Part of a small language model's weights: RMSNorm before each block, 853M tokens.
MLP neurons of a small language model. Each row is named by its layer, matrix (down: output weights) and neuron, and shows model dimensions 112-303. Each number is 500 + 40 x the weight over its row's rms, rounded and kept within 0 to 999. Numbers have three digits each. A neuron's up and down rows have the sign that makes its largest values positive.
After each neuron's rows, "fires before" lists the tokens most often just after its 100 highest values on Wikipedia text that the model never trained on.

L3.down2302:550522511543362560425465500524503445496532488520510459591520514547520518432503515577520435487504424451411485517455516482502414467467484489560469512451437491476529479533592433493501521547566487486491483492508509527485475516555469391533519547560467600507481507496481492485509492427568392516491522444495469543566538458509492502457557502505451550469506470531471495508462470447478554505517493504517452487488479538520535531513563515451469497438496468600551484447552475521530503536579585499417446558547463449520558487493477567545471485563485505509447515579530478445512462487509492387
fires before: " of", "7", "ina", "8", "S", "ce"

L8.down1894:593498511478458480518448563572435476517533486480508531526574473426501556510507483529450487459552531541578512532461554508546543518537554472459454466436555438515533497409454466565490506468545509553495483496478546465454517487472475460522488484493438454458544501468546483484441453512608496388455533485551437476505500557553490451513501486437503541499512468476533488526475489563526460512567472463466536578407560538515509521492516463612500456582523414459514494479525465496520543541494461516569468589438455507414466497398557504501446449533444461510533484562439512418481501491534557510
fires before: " with", " the"

L3.down2278:502535436527481515445485502596516485550488516528544472470520527615572490458539504512551487519486439442496505466441542477494443455485468482568439513552488488476520511445542494542547530472470474447492481467503534540446505446538454447512524495467499560551504474519428431432508519452516532537480512447438543402480480526556510501462532506451493506525424472520488543489504561493458500463501422475499387488509463571493531553542519496491567507513483528540443528471529457481500487520589476515527416559460547521537536486511529504463505563549497522485484417522530498501498499488434535471
fires before: "9", "8", "7"

L3.down537:507481536532444518461477532533513477524522529521490535479526535448479520440520543490506499477503379543522473460564514496470500428469418485534543451544435556455498420515494486523503534560530484466466463548532489529574480543513458434521611521481536477489515492482489418518463427529525487546487531481470516455497458461528524468528502455459555492483432459520509530471512503458506486494494479451531530511542508516540560473529551480528507449471504452434535455474517513571426474462547552488433470511503611444571571518493542484526484547491519562464501486610519450568494462599499476455
fires before: " the", "9", "s", " United", "0", "os"

L3.down1543:532473451517448525526450458475546518474483501538502539450552530488496497454482530489448471586492459494567596572494480468507503460487532501469517541486519552518498461469516500548521509546414515443556464503426584520464500511508452473506440454540507514504497450536452467573462461496599496498431612433490508576439509478512595426487492477488508546465510445427467508542522522469486476519454525549471626525460495430518381504551544503565462568448532454500480475529520488558474432537553413532526538476489508533534556503503481515426520497525498453502446508512488491542480494470463422545
fires before: " ", " |", " the"

L3.down317:386570566517466453497503498570473508473580437563584433545541512472523463547500521529577445541518517543452522528428480497507493530583444501577438476486459460425486490417498451527584578515498511453594518500391488523470569552418508461553462496533496493523443541561495459499540493531513517561492588536480548494498505447548454533462505495543519538507509514556533470525516497514529513505531472477483452422562496483511496463492504522514496476497557442485590540482512440491499521534481490552449554511414512456551433500492516503443500513494470490483527497478559505528533515560444531500
fires before: "9", "1", "2"

L8.down755:509435463444476461454436456536498508545536561577453541459559539506529487472467505488478482509532415475551484491468504487459555476523492463543476509403488539507493475494450507554485519571454447571558517561516513453544499469513452510461551517450422497534481490454508464565466421487589455488528480512532498514441505502433494419535470493487506546437512490493509495520480498494535501515428442473466458459476516534455507494576468492462425484563517520540446503472520508498494548562557493472467563505476517517420558518495502507526451540479558486504460494560583532503526539477551523443
fires before: " ", " the", " year"

L3.down689:479468549573411519411463484571515525475465550461492453513498463520603513481557502518497442466460530482454492528520477515449419472478348512531457500479494489589472473476496522552523499557422507499416484462490454497525456506551533463529519465502482549400462506465427492513601434465480453502524479462477534416514549572499514465441510489460476551452458489478531488475462497501554502449558445458514448474509452525542499508387508528463564539508511527588483467486509556505439533501494480517489459560531430486510600459523508474545541477475483544493462500560584437431566474557536480463
fires before: "y", "ii", "ie", "ison", "il"

L3.down1778:507466556414506459530552501524503526455580479541488521498527535577518501527456429504537504523454400494497510471511498515525525520522469477475522473503542513550500556465514566524482486480422485492584429477517461523511497527485537492506481495469504470543526423518499510539510425464636433508486483504491498514546463543555412509575473437465453526524489481400506468515575473493538499498507454478497498546499489494529468512556606517489464531482465550547449468483449518517482463528518453404513506522531528518512525533492526567473528472468466452517454501559527522433498448599487491485
fires before: " ", " |", "\n"

L3.down143:542521428466544469435440504479472528464515479516546438398553522505536433539520472444508512525508485487491454510501586550539500531530450554537433455455488519487503468539495466510426498533514483530468517500437595418543501445483568380530482483511488500525458509504496493520492509467525521528494586515567526513555555461472492412551535477439466476525495536506498481491520590500523390482493477488549454497444417471457489494487543539551495483428483487441551504516514477452491528458560461444478560474474432471546502534490435505446486457458464457474514431546481493518582524515565561497
fires before: "9"

L3.down2186:513486451506425559447457497582503498493508528545485506544485489534590521437469440554473474490525418520453448486468501464486453447562561471564510475443487555519497515522504493533489486522552557420516475474481510489465484513555480467540534438469518498443478467500520471531561504473568434497480541442477530501530525506545502475485530515422480527438470483529515479541445464489528465445497479491495526454487412457548477530520578464505589487497535500521483542476469430541508505495498544532486487479480407531515532546463545473494496533528507471478544477517522528495521490442531495468
fires before: "3", "4", "7", "1", "5", "0"

L3.down687:517473470538491426481539416489454486423492525472532426575545472515519496431562451582529544496556469516506457519502513526483523536561551489524427555415543553391514390460428510478472528513490510495571507539566516489525545460503492507509453515511465528509513525442485484472522515504582490493527486463540523568498510585469491496463490506469478473467459516520506478475488472478537444504523572476542478442527485446499515530475481514450515422509486508504448529555439515436463467491511459526476474576450511488456494567514485434484493473554528566547405474522448456431542592496482469530
fires before: " ", " the"

L3.down475:498552572535443527441560485558517494509476539543479474513471510516566487433544478592549448439531454500422486487539540503445427478535520455568504479484528515574497482488524431500505510550449510481459482486437548506510516544527491451492498408544526487418471540500465487542544486508593505507529483404432439501547518484496546434476559506412517521499477478490473525526463521469509487452543450512519451522498449549515536459533532520435568504471532491550467506456554454472536557496509549452480413589474462624475548523540547565539521532550460536517462410548504453436547501465572444498
fires before: "5", "6", "3", "7", " October", "2"